python train.py --n_layer=11 --d_model=320 --n_head=5 --n_kv_head=1 --head_dim=64 --d_mlp=832 --vocab_size=3811 --activation="swiglu" --norm="rmsnorm" --norm_place="pre" --norm_eps=1e-05 --positions="rope" --rope_base=5450.0 --rope_fraction=1.0 --qk_norm=true --attn_scale=0.145 --bias="qkv" --tie_embeddings=true --parallel_block=true --init="normal" --init_std_qkv=0.028 --init_std_o=0.00597 --init_std_up=0.028 --init_std_down=0.0037 --optimizer="adamw" --lr=0.00167 --lr_mult_up=0.818 --beta1=0.9 --beta2=0.99 --lr_head=0.0077 --warmup_steps=339 --schedule="wsd" --decay_fraction=0.665 --decay_shape="linear" --final_lr_fraction=0.0 --batch_tokens=65536 --seq_len=1024 --doc_mask=true --train_tokens=702700000 --steps=10723 --dataset="wikipedia_en"
MLP neurons of a small language model. Each row is named by its layer, matrix (gate and up: input weights) and neuron, and shows model dimensions 176-271. Each number is 128 + 24 x the weight over its row's rms, rounded and kept within 0 to 255. A neuron's up and down rows have the sign that makes its largest values positive.
After each neuron's rows, "fires on" lists the tokens most often at its 100 highest values on Wikipedia text that the model never trained on.

L4.gate610 [118 140 126 129 140 125 115 129 118 141 130 107 132 127  75 126 117 119 124 116 141  91 153  90 108 103 108 138 115 116 140 184 122 102 153 157 159 102 136 141 116 171 116 100 153 114 125 146  91 122 162 126 139  98 151 106  87  99 119 156 106 197 111 128 106 117 138 100 107  98 128 123 108 109 128 143 139 132 130 160 127 120 123 167  93 133 158 129 163 152  90 110 171 138 147 195]
L4.up610 [110 120 146 140 109  96 140 110 131 172 135  88 151  89 125 127 114 154 135 136 110  75 107 136 119  82 127 109 155 180 117  77 124 152 122 154  98 126 152 107 125 120 142 109 121 124 200 187 125 180 119  68 129  92 138 133 113 130 150 125 151 179 124 100 164 136  97  91 158 155  81 133 122  93 166 106 151 119  85 135  97 123 103  90 126  80 125 132 144 126 128 114 133 149 116 141]
fires on: "%", " million", " cent", "cent", "ile", "illion"

L3.gate715 [109 147 158 151 114 123 115  78 158  82 133 113 114 163 117 170 119 123 138 141 107 112 119 101 119 109 129 104 127 104 139 123 151 147 132 130 175 149 105 125 121 137 146 119 127 160 153 110 116 118 118 154 187  83  99 101 153 115 127 124 121 110 148  94 121 120 122 114 129 116 123 125 115  99 184 144 122  85 150 134 126 135 109 107 138 132 151 144  91 137 124  63 102 137 103 128]
L3.up715 [126 153 163 102 140  91 115 105 128 107 119 140 117 140 138 132 132  97 145 137 114 103 108 131 109 125  97 160 148 131 133  90 123 105 115 141 136 122 151 128 108 166  81 127 112 107 112 139 119 108 172  94 176  94 138 126 134 121 151 148  90 119 114 168 108 124 113 137 176  85  98 155 130 149  95 107  90 115 140 112 120 107 164 159 127  81 138 138 104 103 129 130 130 142 111 136]
fires on: " inter", " Port", "ast", "it", "ord", " Inter"

L4.gate654 [162  95 118 171  98 113 115 119 166 128 126  97 137 130  70 112  97 151  99 150 130 135 124 135 144  94 127 117 120 136 169 105 167 169 157 136 111 108 161 105 127 121 119 143 129 154 111 172 123 121 161 149  96  92 105 103 157 194 140 106 136 140 112 150 138 104 133 134 132 145 104 145 138 159 131 140 134 162 138 111 105 139 105 123 153 121 156 116 136 163 126 135 153 176 129 175]
L4.up654 [160 141  96 159  84 119 109 109 116  95 137  68 123 131 139 140 162 108 132 126  96  85 109 145 109 134 145 119 125 142 111  97 188 171 104 130 136 174 104 126 153 179 116 138  83  79 116 121  87  93 149 103 148 126 145 105 154 131 106 139 112 134 139 184 105 109 133 141 144 115 104 114 119 100 118 149 131 114 160 115 149 146 140 144 161 121 153 128  98  87 137  62 138  93 128 125]
fires on: " inter", "av", "ang", "it", "as"

L8.gate652 [151 118 159  95  99 121 147 145 159 129  83 143 141 163 130 100 150 138 121 121 108 148 137 131 131 119 138  95 154 161 158 147 136 117 116 166 113 157 146  82 132  98 137 126 111 139 116 121 129 101 131 158 125 112 102 107  98 123 160 145 119 144 136 134  91 171  48 140 120  70 113 139  96 130  86 155 163 124 110 137 145 136 188 135 135 162 122 135 153 170 122 127 187 116 125 168]
L8.up652 [115 119 149 118 110 125  80 175 155 132 141 148  97  89 117 173 134 144 147 138 109 116  96 137 120 116 166 156 136 123 118 133 114 154 103 110 133 112 104 141 105 140 140 126 131 167  86 142 133 173 103 158 117 169 146 152 174 161 128 100 140  77 122 121 135 149 152 153 131 142 130 142 146 146 192 101 101 100 105 106  85 126 122 130 104  97 133  97 128 128 119 131  99 155  69 149]
fires on: " ext", "t", "st", "c", " const", " order"

L6.gate533 [166 145 144  91 144 147 122 141 152 127 102 159 135 131 106  93 111 114  99 119 138 160 126 159 144 145 137 109  85 153 120 111 141 133 155  90 207 110 108 163 138 121 186  77 119 134 123 135 130 148 115 128 141  90 164 147 123  91 153 134 137 154 164 138 158 162 166 123 103 127 114 117 111 137 125 139 138 116 143 135 118  90 101 139 159  67 108 156 154 147 135 125 114 102 136 153]
L6.up533 [141 174 107 144 153 142 126 151 130 153 127 135  91 159 145 116 130 114 114 108  90 163 145 113 117 116 139 124 163 169 202 102 115 133 139  94 112  85 117 131 160 145 123 127 133 174 157 142 105 129 127 120 105 121 111  86 162 155 120 151  97 110 113 127 133 107 139 119  91 116 127 101 163 116 129 115 111 151 175 105  97 114 157 162 105 151 114 121 111 134 128 185 118 136 157 137]
fires on: "p", "v", "qu", "m"

L4.gate170 [117 129 167 171 131 143 162 148  86 135 116 146 140 137  80 111 130 112 137  98 175 134 147 133 135 170 105 138 176 151  99 153 114 118 126 118 171 126 109 114 150 129 158 111 164 102 131 134 109 145 120 156 167 126 136 117 138 122 151 141 121 106 150 141 110 113 100  93 115 121 122  92 141 194 134 202  94 164 147 113 139 133 135 145 119 125 108 159 135 115 134 105 130  81 151 142]
L4.up170 [161 152 133  92 153  71 103 107 148 105 132 139 115 145 126 111 103 124 157 123 128 115 119 105 120  98 143  91 182  74  83 167 102 105 110 139 126 110  97 175 109 119 119 145 117 120 135 105 161 109 144  66 139 108 116 171 132 120 151 119 107 141 134 165 172 171 153 118 116 125 112 153 162 119  88 149 128 151 110  90 114 117 114 125 119 113 121 153 114 147 124  86 136 146 153 137]
fires on: "t", " used", " prot", "ort", "b", "ur"

L3.gate170 [121 127 118 131 144 140 127 103 154 137 120  96 147 139 117 168 107 175 139 118  95 136  95 164 148 118 129  99 101 132 105 140 152 153 127 107 176 158 170 117 113 137 128 106 101 116  57 102  92  97 141 145 119 109 121 178 155  87 160  75 118 144  81 158 112  96 117 140 138  78 137 152 164  90 134 110 153 166 131 150  73  81 126 111 129 154 122 105 158 127 125  77 157 124 139 132]
L3.up170 [122 125 161 115 154 138 168 114 153  87 121 148 131 131 104 169 147 131 161 133 113 103 127 178  99  96 102 186 119 123 124  94 153 134 124 138 152 165  93 167 170 124 125 103  79 144 126 146 133 115  70 131 148 102 131 129 114  95 199  94 138  96 130 128 159 157 102 139 139 105 120  92 150 121 131 185 117 122 155  99 115 118 154 135 149 101 160 126 145  68 163 100 170 108 126 155]
fires on: " Mar", " un", " Christ", " dis", " Is"

L6.gate699 [126 143 109 149 128 145 110 102 137 119 119 153  96 140 127 124 152 140 130 147  93 160  99 128 134 105 168 145 129 121 115 112 111 108 152 124 103 107  63 126 141 112 112 110 113 146 139 125 146 142 118 113 186 142 144 145 169 109 154 125 133 124 140  97 140  96  93  77 135 120 101 153 157 174 128 152 124 140  88 111  87 160 139 119 112  97 114  93  85 131 147 142  97 177 159 104]
L6.up699 [135 131 148 146 141 101 130 105 128 160 191 149 151 137 130  85 160 128 154 122 146 145 134 100 147 124 152 154 105 139  99 127 102 156 159  93 141 134 122 122 126 125 150 152 148  86 100 105 131 100 147 141 121  95 142 132 131 134 116 122 109 144 120 172 129 126  93 118 159 157  93 102 119 140  83 153 130 112 121 166 166 145 142 146 109 105 104 133 114 153 124 135 140  92 110 102]
fires on: "os", "es", " des", "stitut", "re", "us"

L8.gate298 [104 124 121 111 111  79 134 138 133 164 139 109 134 132 105 127 118 129 124 134  92 146 135 160 134 172 122 138 119 143 117 101 120  91 171  92 133 123  99 110 131  86 124  96 143 103 144 122 124  82 116 136  94 113 138 140 135 123 130 154 125 105 130 157 146  90 131 117 111 115 109 163 102  91 146 110 129 142  86 117  72 115 142 140 149 123 124 113  96 144 132 130 125 155 157 122]
L8.up298 [150 124 129 157 132 127 102 145 106 108 113 131 183 116 134 114 139 115 151 167 154 141  77 110 146 128 167 140 128 125 149 125  92 145 129 133  95 176  83 119  91 168 108 142 145 157 135 116 131 144 134 105 141 155 146  88  92 155 154 135 106 159 171 133 159  91 133 167  63 132 167 152 150 103 178 103 115 116 136 129  79 131 108 123 152 137 102  84 107 105 138 143 129 128 125 136]
fires on: "ed", "ing", " died", " such", " histor", "at"

L6.gate592 [151  94 107 128 117 122 122 138 143 102 157 147 127 137 111  86 120 135 147 119 133  87 145 142 160 146 115 169 112 146 134 149 157 148 149  99 151 127 108  85 140 162 119 130 137  77 110 140 102  90 109  75 130 143 117 147  96 135 149 146 152 144 134 162 113 157 114 136 166 177  84 101 165 120 108 156 118 102 125 149 123 146 142 146 153 161  85  91  95 155 134  82 147 133  84 129]
L6.up592 [ 95  80 114  75 178 178 123 151 135  52 125 126 120 102 133 131 146 148 150 129 115 138 139 119 149 119 118 117 117 122 155 118 125 163 168 140 107  80 133 185 165 115 119 154 115 126  88 126 148 109 104 119 123 133  99 102 135 132 156 120 103 126  94 146 101 122 101 176 147 119 129  84  98 138 128 153 100 127 164 101 169 134 133 148 120 118  97 129 112 150 127  73 115 167 140 100]
fires on: " ass", "-", " res", "iv"

L3.gate611 [152 152 128 133 101 158 126  98 113 115 136 112 141 142  95  98 128  96 137 156 132 138 143 153  94 117 117 106 132 155 106 127 161 159 141 124  85 133  60 137 109 150 106 109 134 116 114 117 138 121  86 145 112 144 100 114 106 143 129 125 144  96 173 111 175  99 137  70 133 159 101  87 138 140 110 162 145  87 100 121 156 143  94 110 111 141 142 150 115 120 110 123 121 183 184 139]
L3.up611 [ 94 103 141 100 107 130 140 150 164  86 129 115 145 107 146 116 106 113 105 148 161 136 120 167 130 129 122 113 154  99 120 170 144 150 111 108 130 145 113 168 121 110 110 132 135 132  97  93 141 142  56 107 131 120 108 158 110 130 119 168  72 153 122 101 132 139 140 132 116 131 164 114 119 100 124 154 117 151 118 111 134  91  99 145 116 126  74 115 156 136 117  47 119 122 108 119]
fires on: " res", " ass", " Res", "arg", " Ass"

L6.gate362 [125 100 127 140 164 113 122 111 121 119 110 143 152 122  91 151  98 139 120 131 128 139 106 156 169 138 128 143 156 131 121 160 107 146 131 124 151 135 132 159 140 115 159 132 153 121 137 104 123 131 127 118 118 128 141 147 138 112 115 105 147 160 135 118 115 125 126 103 119 113 133 128 149 114 113 156 117 142 137 145 150 128 104  97 190 106 152 140 152 140 135 111 156 148 154  95]
L6.up362 [156  96 133 105  89 100  81  87  68 153 123 175 143  86 154 130 115 142 168 184 165 177 124 119 108 109  86  99 116 139 154 108 140 131 112  97  99 141 109 148 122 161 166 121 112 117 110 131 126  84 111 165 144 157 101 114 122 109 122 134 142 118 104 111 158 123 161 126 141 167 141 149 162 114 106 120 124 130 136 173 129 120 127 130 116 103 131 137 103 106 108 106 132  93 138 117]
fires on: " land", " hand", " there", "us", "is", " Land"

L4.gate91 [ 85 133 179 141 130  99 132 128 127 127 107 117 127 145  97 148 134  98 150 128 131 113 140 146 114 224 125 119 127 152 164 158  96 133 117 110 158 121 116  84 128 145 170 169 146 100 122 129  93 113 143  91  46 138 113 118 113 123  72 115 105 167  93 128 117 144 101 159 145  96 151 123 129 103 141 143 148 156 119 132 149 115 137 115 120 132 106 133 127 106 106 118 165 104 119 136]
L4.up91 [113 117 106 127 133 136 128 158 113  84 133 106  52 141 126 129 140 156 169 137 117 138 138 170 128 138 105  95  86 125 112 131 100 216 135 101 160 123 126 123  84 108 141 141 133 141 124 163 120 136 137 142 126 140 134  97 126 132 130 138 112 158  85 128 123 110 115 176 134  94 132 138 128 154 123 128 110 123 122 135  96 131 121 148 112 111 119 176 138 145 144 146 134 164 180 104]
fires on: "art", " rest", "ult", "up", "all"

L6.gate254 [129 107 100 116  95 131 122 186 129 140 131 104  83  99 106 120 102 122 115 120 147 146 150 157 123 115 114 109 131 120 155 150  91 136 124 113 103 127 101 140 141 108 134 122 140 100 133  97 133 137 138 105 139 136 124 138 163 126 147 147 118 119 102 102  94  83 140 128 158 137 127 133 150 134 109 157  95  91 114 140  73 157 121  86  84 135 132 140 155  66 156 107 123 185 184 111]
L6.up254 [168 133 150 125 101  89 134 107 118 179 170 112 134  56 133 124  92 146 136 139 126 141 117 104 148 192  99 135  95 153 154 131 103 132 141 128 117 123 117 127 153 149 182 124 166 100 155 119  91 159 123 123 167 153 119 159 130 104 106 129 151 144 148 114  64 144 137  96 134 117 115 156 158 151 100 123 131 165 118 146 116 118  92 104 125 146 152 142 104 117 144  79 129 101 107  87]
fires on: "ac", "is", "as", "ec", "os", "us"

L8.gate334 [101 121 106 117 109 132 115 151 164 155 118 130 143 122 113 138 161 136 101  98 137  97 114 115 140 114 158 122 142  97 131 173 127 127 122 102  78 103 165 119 153 144 110  98 181 105 126 148 167 122 114 107 188 105 135 147  93  89  72 106 141 139 146 149 127 115 129 117 122 115 140 127 183 170 144 128 148 166  84 153 136 110  97 130  72 123  97 106 104  99 149 117 225 132  74 110]
L8.up334 [127 137 136 145 122 106 129 124 106 150 120 128 133 153 141 162 131 148 149 123 102  97 167 134 155 142 113  92 105 157 120 177  98 139 136 119 122  82 129 122 149 139 106 128 127 124 141 135 107 108 150  98  84  77 109 128 143 177 125 126 136 154 124 106 136 139 115 167 175 156 143 149 114 200 155 136 149 172 124  99 139 111  80 117  96 157  81  98 135 135 122 153 158 128  90 130]
fires on: "h", " ph", " Ph", "ph", "ih", " Kh"